Weights of a small transformer language model.
Size: 8 layers, width 160, MLP 448 SwiGLU, vocabulary 16384, 7.47M parameters.
Architecture: RMSNorm before each block, rotary positions, no biases in attention or MLP, untied embeddings, attention and MLP in parallel.
Training: a variant of Muon for these matrices, 110M tokens.
MLP neurons of a small language model. Each row is named by its layer, matrix (gate and up: input weights; down: output weights) and neuron, and shows model dimensions 0-95. Each number is 128 + 24 x the weight over its row's rms, rounded and kept within 0 to 255. Numbers have three digits each. A neuron's up and down rows have the sign that makes its largest values positive.
Before each neuron's rows, "fires on" lists the tokens most often at its 100 highest values on Wikipedia text that the model never trained on. A number after a token or word is its count.

fires on: ":" 75, " m" 6, " mi" 5
L5.gate415:121120123140069128103131139125124086120141125128126150096144125122101114119103116124104151111117191129138105113143105139124069121129144124096166122143141131110089112085140104117140145125117109102132153122182112138120158147117151127179155134104161176141111188080116115111145128126152098109
L5.up415:127142120112091134153094160118133115120153144119077090138167089109171101113126086148128127126155074133172130132133131127160097099137098138121141099141132119167089154109104160137130121108138137127117166156117149123113143108076104110113109087124080129074113134106071113127106097112106105146
L5.down415:127153118074102133145105140110175102118114125131080140119159102101115137159121143134112125135067112105083127168138129107092144143146144132138128088155138114120140127122137131086124158141127104123129096132144152158150121137126124092146105139128118115118152172095073106152090123079125135165

fires on: "," 27, "-" 10, "–" 8, ";" 4, "History" 4
L5.gate62:102093135133122106094125119126126111197101132133173118094127158129125149129102090100102102095130157139090158071144130138132130087119140136117157150098104132126123171124066091173144125160143147156154135158107125164139103108153181126108147113065096133165097135128110136130115112139121114121
L5.up62:136125138112130132127125112139100132172153127152128135153120147109110104135113082118142167157133126136164117148145083152155140146123167102154110103113114058131127159147100102140129154120119111156164111130160117099142085122127142161108139150116111131165170089100219089070147106116144103148
L5.down62:146112165103123105143149146135171153150134154143134158133189135116141142151134111144159128147115107110099112063112104112118149158093135124172102098150105112153127125160125124092138107090147107089103137140150099147147114131143166094120132164167105123125169087096156135101144108104109144166

fires on: " and" 60, "," 21, " or" 5, " (" 5
L5.gate419:116160144130155127072117078113092132110109128123158122143109168126128153169136128108110153141064072163132135131149148172120137124177135121152097118119087148108165149103112122163087123144136122126119134141115141126082111144082161148087103111069125138158140111138175135151136146153104096091
L5.up419:137140143157112160143129074097142129106148142112113089106107092162129122116131121129148128118100117123107104139175148129160169135152133155128145069126133088093142134115083164171131116139114130150127122144118179112160138095140106132147080138116099131150106108142105120097100136104132179110
L5.down419:119148128116131133137126106099109155106115124153108106155161120125123175085105104112124126135172121104137111183112104125120137125092097119129130094109120080133137117165156173115144145077104124143097129129202100100141133125116084103114129122174108096105145125110134104100124138131142149132

fires on: " " 28, " of" 21, "t" 4
L5.gate72:114107129111135149106110123135140148097116096074123155122109119102143090154086114102125137150171149191174100128136148054111140143167154143093138122110138123136154100099113148084108087154103163119141120128114153145070162109139149135184154134141122129172129128139117121131139131123121161166
L5.up72:118111106114118129126116151141172118086150157130098109130130179156163135145098147093155150104145130103138091139109157124091115214170137164108138084114129082164115066111129134141107118122142149130133141152141166131109152100117131121177127131114107173154116067121110136178119131124132104158
L5.down72:140143136136143142161143132084146117170165096126123125177114097166124127134091102115134155133113164157159139045145123134136160093083125095128126119107159093192119138118115145099149132145101153110108071126130115145105134122090116166148154150120127144110133102143157106066121154132141131111

fires on: " " 26, "200" 18, "201" 6, "m" 4, "u" 4
L5.gate125:124116136139128140107138154133155147135096110102148140156072134173152127152129145102140120160075119105131135088141139127131135141130096110140150147119176098151144106136118146145086141134180133128137100116117114136092138144155144165178119145161128129134132141133151125149195157130136162120
L5.up125:119139133131094138149123117123130098114089169145113116134145123111144150119139154153131080141113139157134101141138107117116152151074190105134160100119158073147103136118132121107062104142150141100100116168129106133180081064115132149112164164099142122146097102153130138144132120149137130111
L5.down125:147122128140100096139081127164142087165097166154099110149124147127167168137141112126132106154121150121144100136142103115128106140083139117143058117150133101129119114121142106136087120154115169140150132168082130116132103096111122133108148131119137125128127097112106102161092113137099137117

fires on: "–" 81, " to" 4
L5.gate226:132146124127081082130135122124098213127084137147130086125140165095132117121085119118132133085119164157100099121128077119129120105123111140118125158171136094106124151117073099092155138150131127096135133136112104148148108146147121131132095159146156116058129103117149140129153165104146109133
L5.up226:145123155123129126114135119095122160099141136132188166127136149107103093133100136125128158135166104175118137112081090154118138143137144166141062114116128115135138079124143104155079150165141151114127141127131126123106146138161129109116100122115130085126122174127152117090118180108126080144
L5.down226:177143124095108131140147172136118174114175101091173126092124164163098102116122097168118084155148151119098125142155143141142104122115137124128106124094087122115156085104117071120165141152129123113143070128129140129128126122150103148129154183148122093100115120144124146176132119144159104118

fires on: ":" 42, " \"" 17, " called" 8, "," 8, " the" 6, " entitled" 4
L5.gate131:151146135130137163102123129141145127148146143154127160068087104105095126170110129111089138145138159120153136177144153106085087115137142152117149136108113136097076140129139147114126134112097101107114160113118096141104140107136145097102142116120074124119090123123113167136149136150100159143
L5.up131:119128141147105149134113157161095095095098131139125109123150121078115129123114141143153146127108140164160137165124126122131091102186110130156138108148149132131128186128118140085115105151095083116115122130129073131098147160130135114107095142105109131149111137130144146119114128158110176147
L5.down131:161156131161151149140164152129129115131079138151110148170090155109124153116134130138117096129092137137103104143135111162129143123150128099122163129120127129176160119115105113157156113096082092119125125120145156133159123167124142156158129087183093125069113138131117116157074081106124105154

fires on: " " 52, " also" 5, " only" 5, " almost" 4, "m" 4
L5.gate55:148147110135114097114121139097134144156117165095111124137142125144136124129099162090123098125081115117081088124114138128165137083135071105142105142153140170149085153160130158167130110136124133093125151124179128151138130115079122135069094121150131174093124148105098103126153113148095121117
L5.up55:162125136111136180144137121114090128133164153152115125094102140097108145104112154120160130180103067101127157113148168129165139157128156134139104095124119137129126144127152129141135143101097135137150145117141183129137128142154127100130112068134104142101124122126133118125142091157166082122
L5.down55:106143118086184096152082111093149129160115115148140148083117137134126145120122094108114106139089152119159179160146146082147122157102144130167134079119128116113129129111139109184124081101117151129133092155123124106156116105161130103143107098126116131110157086136120163141066182118140130159

fires on: " (" 22, "\n\n" 20, " " 17, " =\n\n" 10, "," 8, ")\n\n" 6
L5.gate12:119062091114087162118149149138128115116108130166106152154110142123094130137096118115119133147186187157191136144166114158167099114114073150123139109136153132143106109136110130135107122130149114145120128151125100143162120140138135133167125126148076175134098094122119097114145120151136153104
L5.up12:152127130138126135155099130132161153096129161140187134118109141122132126138112127154101095135143171138155127114100126084135134144119105179123110157138193096133146111164145158127128173122126124172096149121130131118147153120132074160153136125150141114111088116141158131127136129141149075140
L5.down12:156136154095157163138133129141104136159112119116138147180170152134129164159151116118129181117102054109102111147146144098122125110118128144137148165123114112094135118111107157108133162135079082137142134113116155131067115122150140147107115127128112126140145138130131154122103104137060153171

fires on: " (" 19, " |" 17, " \"" 15, ":" 13, " =" 8, " season" 5
L5.gate111:182100122119139108150152117098102157127149140125074147130129097101112167137129106112172141094081134099170152106171140162142095110110123120156100137119107147122114174103159077117120163120162148108132137132150116157112133153118129107149105155119139108133116139125133115081155139110119115151
L5.up111:146136118139128112091147166107096128132136140109128114124083150129133122103130142151133102113091147117134153128082154135137122125166153149152136130154152129141126136154166080187147129114166153126139088127183131118107133155163117123121150144115137088109155131148124163162160166105161101140
L5.down111:116137122138132074132117146111119131139112110155162097115114116104187106114170094162131108131097096114132138095088184110123108151112110127100128132155132137142136126124122132155113158109148149132139058116142121112101133150133190123110109160117120128117117142137124135127138127106155154154

fires on: "," 43, " |" 23, "–" 9, "." 8, ")" 5, ")," 4
L5.gate63:130169141159126138153165096114174133114103148133098119158099121125145121119107119127116122135145131104150111121142141146141145134144116148145134154104160138101130156178128122163102133137090132135122113159146143102178114099158145134139048129158177137139093114126193145131158157136090112113
L5.up63:137148143120119179130169106076142083146118137136112144149069105114143145125087121075150122113111120146117106149130113141137161159122118149077108148108103147118122176124131120106137115143137119146143118155134121129118095114121109201097100130127097107138154151122185118119127179155120079109
L5.down63:140163117112100134089117127115112140113132127157149168152127053116117126113139111103134126142130110105124073124138162139122136138144136104148146135108128181131109117138102107138148125121133133140086115156127142088098083125097148114093091114126127121154137108085170168098154144173099103166

fires on: "-" 35, ":" 20, "=" 18, ";" 12, " under" 5
L5.gate156:110117117133116071093091157112137157143142118165170113145137129133156139112122119153150127092142182122112103066165157128121107174095122180112148127104133147107131132143167132159082139143113148162156146132137101132087094106129120112144163146145119127122104132114167142127131136155165165125
L5.up156:135113145141125089117104148099140125125139114136169125152159116142147143120152055144128075099113107110151169108172100100140159151128083148135120164144128162094116158123137115134128147119120128133129133128120104133154133145152128105157125138164138148092111141035103113138143126154101204128
L5.down156:109119129120115132153102109145142119106139139140160092130145105122135138142144095090136150147139130113119126178131126090121138144084105128122117158132130140099127189115115130136092148102132076089141144138109143136120126139111149112110080125145101174134167132083122134140114127063124129138

fires on: " |" 32, "=" 26, ")" 11, ".S" 8, " f" 6
L5.gate253:142152066116146075102169188181159126109113154123143118141149154140123090132143144094137117109150124106111103131153125091110151124128106158156165131121129152118100137167162126161104145132121149137153169106140111112102135160136158160107130111123101122132051113115125158166114169158121153154
L5.up253:140080112140147143106124153167074096132101137111142111130081125111145153112157139111147106117121172132133107125168117135113129128135101161098147150130095136118116106158140147116107110140102131138105172115159122121074144154119140185147123155101151137149076136142137154115134156137129118089
L5.down253:166105137139117152092101137130100088161137110104148111124122110170147168107136118119127129103123140106115116126135130143176105126125080165124144114157050121144123143155141160094120085138125104124138124143110168101086141117092099115138127146123139144095138204129120146106129138134130148114

fires on: ":" 47, " Length" 6, "%" 4
L5.gate261:165148131154092134110156151090119173090107155149090138136140111124124130144116127125136136128168125119104111094163149132143104082180103152147154104106098158143106126117117164150139076139179125148102160106085111127119142072132150139147128129157111131110128148112136154118122144129143101161
L5.up261:172120161136141112064154095139136106119134102117110117131156170090114144149141104121111115159155101167116118117122109129132117129148116146130164108129175118071096130128119143130129112143176124209139168163100122129131154113139137105167136094153151130136085103121160192134120105146118152129
L5.down261:115187138161090116128121100146128142140146154142127108111156118084135113147108106124075125059125119151121073244110149117130113161150130106105169140125148106084136129136126131109106096100175145141107141159098119117146124148182151131149117123109107121108160117123118104134105120124128151117

fires on: "," 44, " =\n\n" 20, "\n" 15, " (" 5, "/" 4
L5.gate329:136092161108157100126144099150164128111129161124168137129108139112087138075107166124117118143120141109124107118128113117158131167190108129118109128119151122134136113123130110113149127122153114129116149160163128135164167150161110134058135127130139153120154134113205104102121173123110091124
L5.up329:147111116138169122121099123113108125114107135160102136176145101096122156136130136093099128111106135170107122140119142147123110112165127096161087088116144128126126109158142095182148188154129121148078124162128121121126144082118139148136122185174145104157094095136124147095134130150117147110
L5.down329:102168120152155156174105119109070151126136131135154102134129110084150142122122087109109107064133103137124151126162147117112084112126133101120148160100123126152172119155118121143131111119115157159096109153117131115166127152110127108122094121098138118156092128120122128125128133101130179132

fires on: "p" 13, "ar" 12, "m" 7, "ip" 6, "r" 6, "–" 6
L5.gate245:142168145127152111129127106106115117147126144143151173144114138162132148141118102163131127139112174142121108098132091144111140193174149137155121156138095146105099120084119124130130140147145149116139144109167149124126155129158099094103145116139131092145096124104137091124141112157111135072
L5.up245:121147118112145137147124126111146161110083111126111092140167126138106112138143099151133146158154128111163115071106179120128111127111138155101122117139150166148151139090108090161091159143111087086147142193098143081119137111122156126128128140119119130101068142121142136147135127162096079069
L5.down245:122138100120099148140164154141120163144138165152131148101152120130114132157141139138109142122129112122110137155123119180124160109127165163119179088116104178112144177090148088100123119104150146139096190142135130106174133131121120096148155171159108106117121108126174129125164104117185143096

fires on: "," 66, " |" 6
L5.gate332:113141137105128141145095113149161150113127131127136118127127133126077125178128104149100095137167137128115185101153162082118118117128134131121131099198148110103129105138152142119133148085175109163115130141113134122137136117113099154179129113105145132115077131163135153123127153139152150082
L5.up332:146198117141124116110160128114144124170142115118113111138121132070125161122135123170119129137133117102114090138126124058119086096174145108106136092134121108155142171153145134150115137083111107118149100112153089074164135160139113144147161124139154110145112094140123173110167144146135101131
L5.down332:096126085125172114161182142132106154171147117131099113123141154109145178128131111134125136104138157091089113109114111133130110121119119142130128140114119154181143157186121136104114129131068147086108131160129142120167131123122134096136138145182132110114123128084137122100083176165115127108

fires on: " at" 19, " in" 17, " of" 13, " " 5, "," 5, " eastern" 4
L5.gate239:132137093148122098124138189149171116153118118146135167115123140128140140183097129146115127173154110077123134122134122079124102093095108114159135108154138114130111127133116136114097105146121107141107109110175140116091096086133147132103117131108107101162144125132201106122165110185101109161
L5.up239:175124119127123116101130148134080182142166108142121131113171094094162148148099163129112139164167130128091124133109098115140093115168082107144173116132141110101153095126135132118146139115130082132133080117120183128117129117123127132096105119081143154131119129160139120116111137086140113197
L5.down239:146091152151143129138134138117122086118149105152106187100109160137109158106147088120141138097099127137087154119136132120140139155130118166136117110111128115166146168130112142133151153165134127115127118151102132190132130136091101133181120124123145151100128176082102189128140093134134188164

fires on: " |" 30, " +" 17, " and" 8, ";" 8, "m" 6, ")" 6
L5.gate413:126139114134116151115138126105114163126124124091123110106122109140144111140135131186137152088116113158107127126171141115118154123141125138115154156129141148109125127134122089143162157115157137135150170127153122132154149119098176106133137142141084127115190150110127107115098164145077126097
L5.up413:141104163101162120125110115165094119111131113104142131144129150149111147117096103178147137072089161140147120114121125118109106165099101105114143128143115138085136080148148112138148133161184139107132133135118131092135169130150150082098125117067096131105110085160133170097124105173135148114
L5.down413:141090172129175157116100123113136123132121142102134124140100122123150111098152129135102107106125191133152116128142109059129135134101098132149130080124123145131101152112162140096141107101108142103149123152165131169145174132130142132131116136142125193123116118140096110148119123146135122147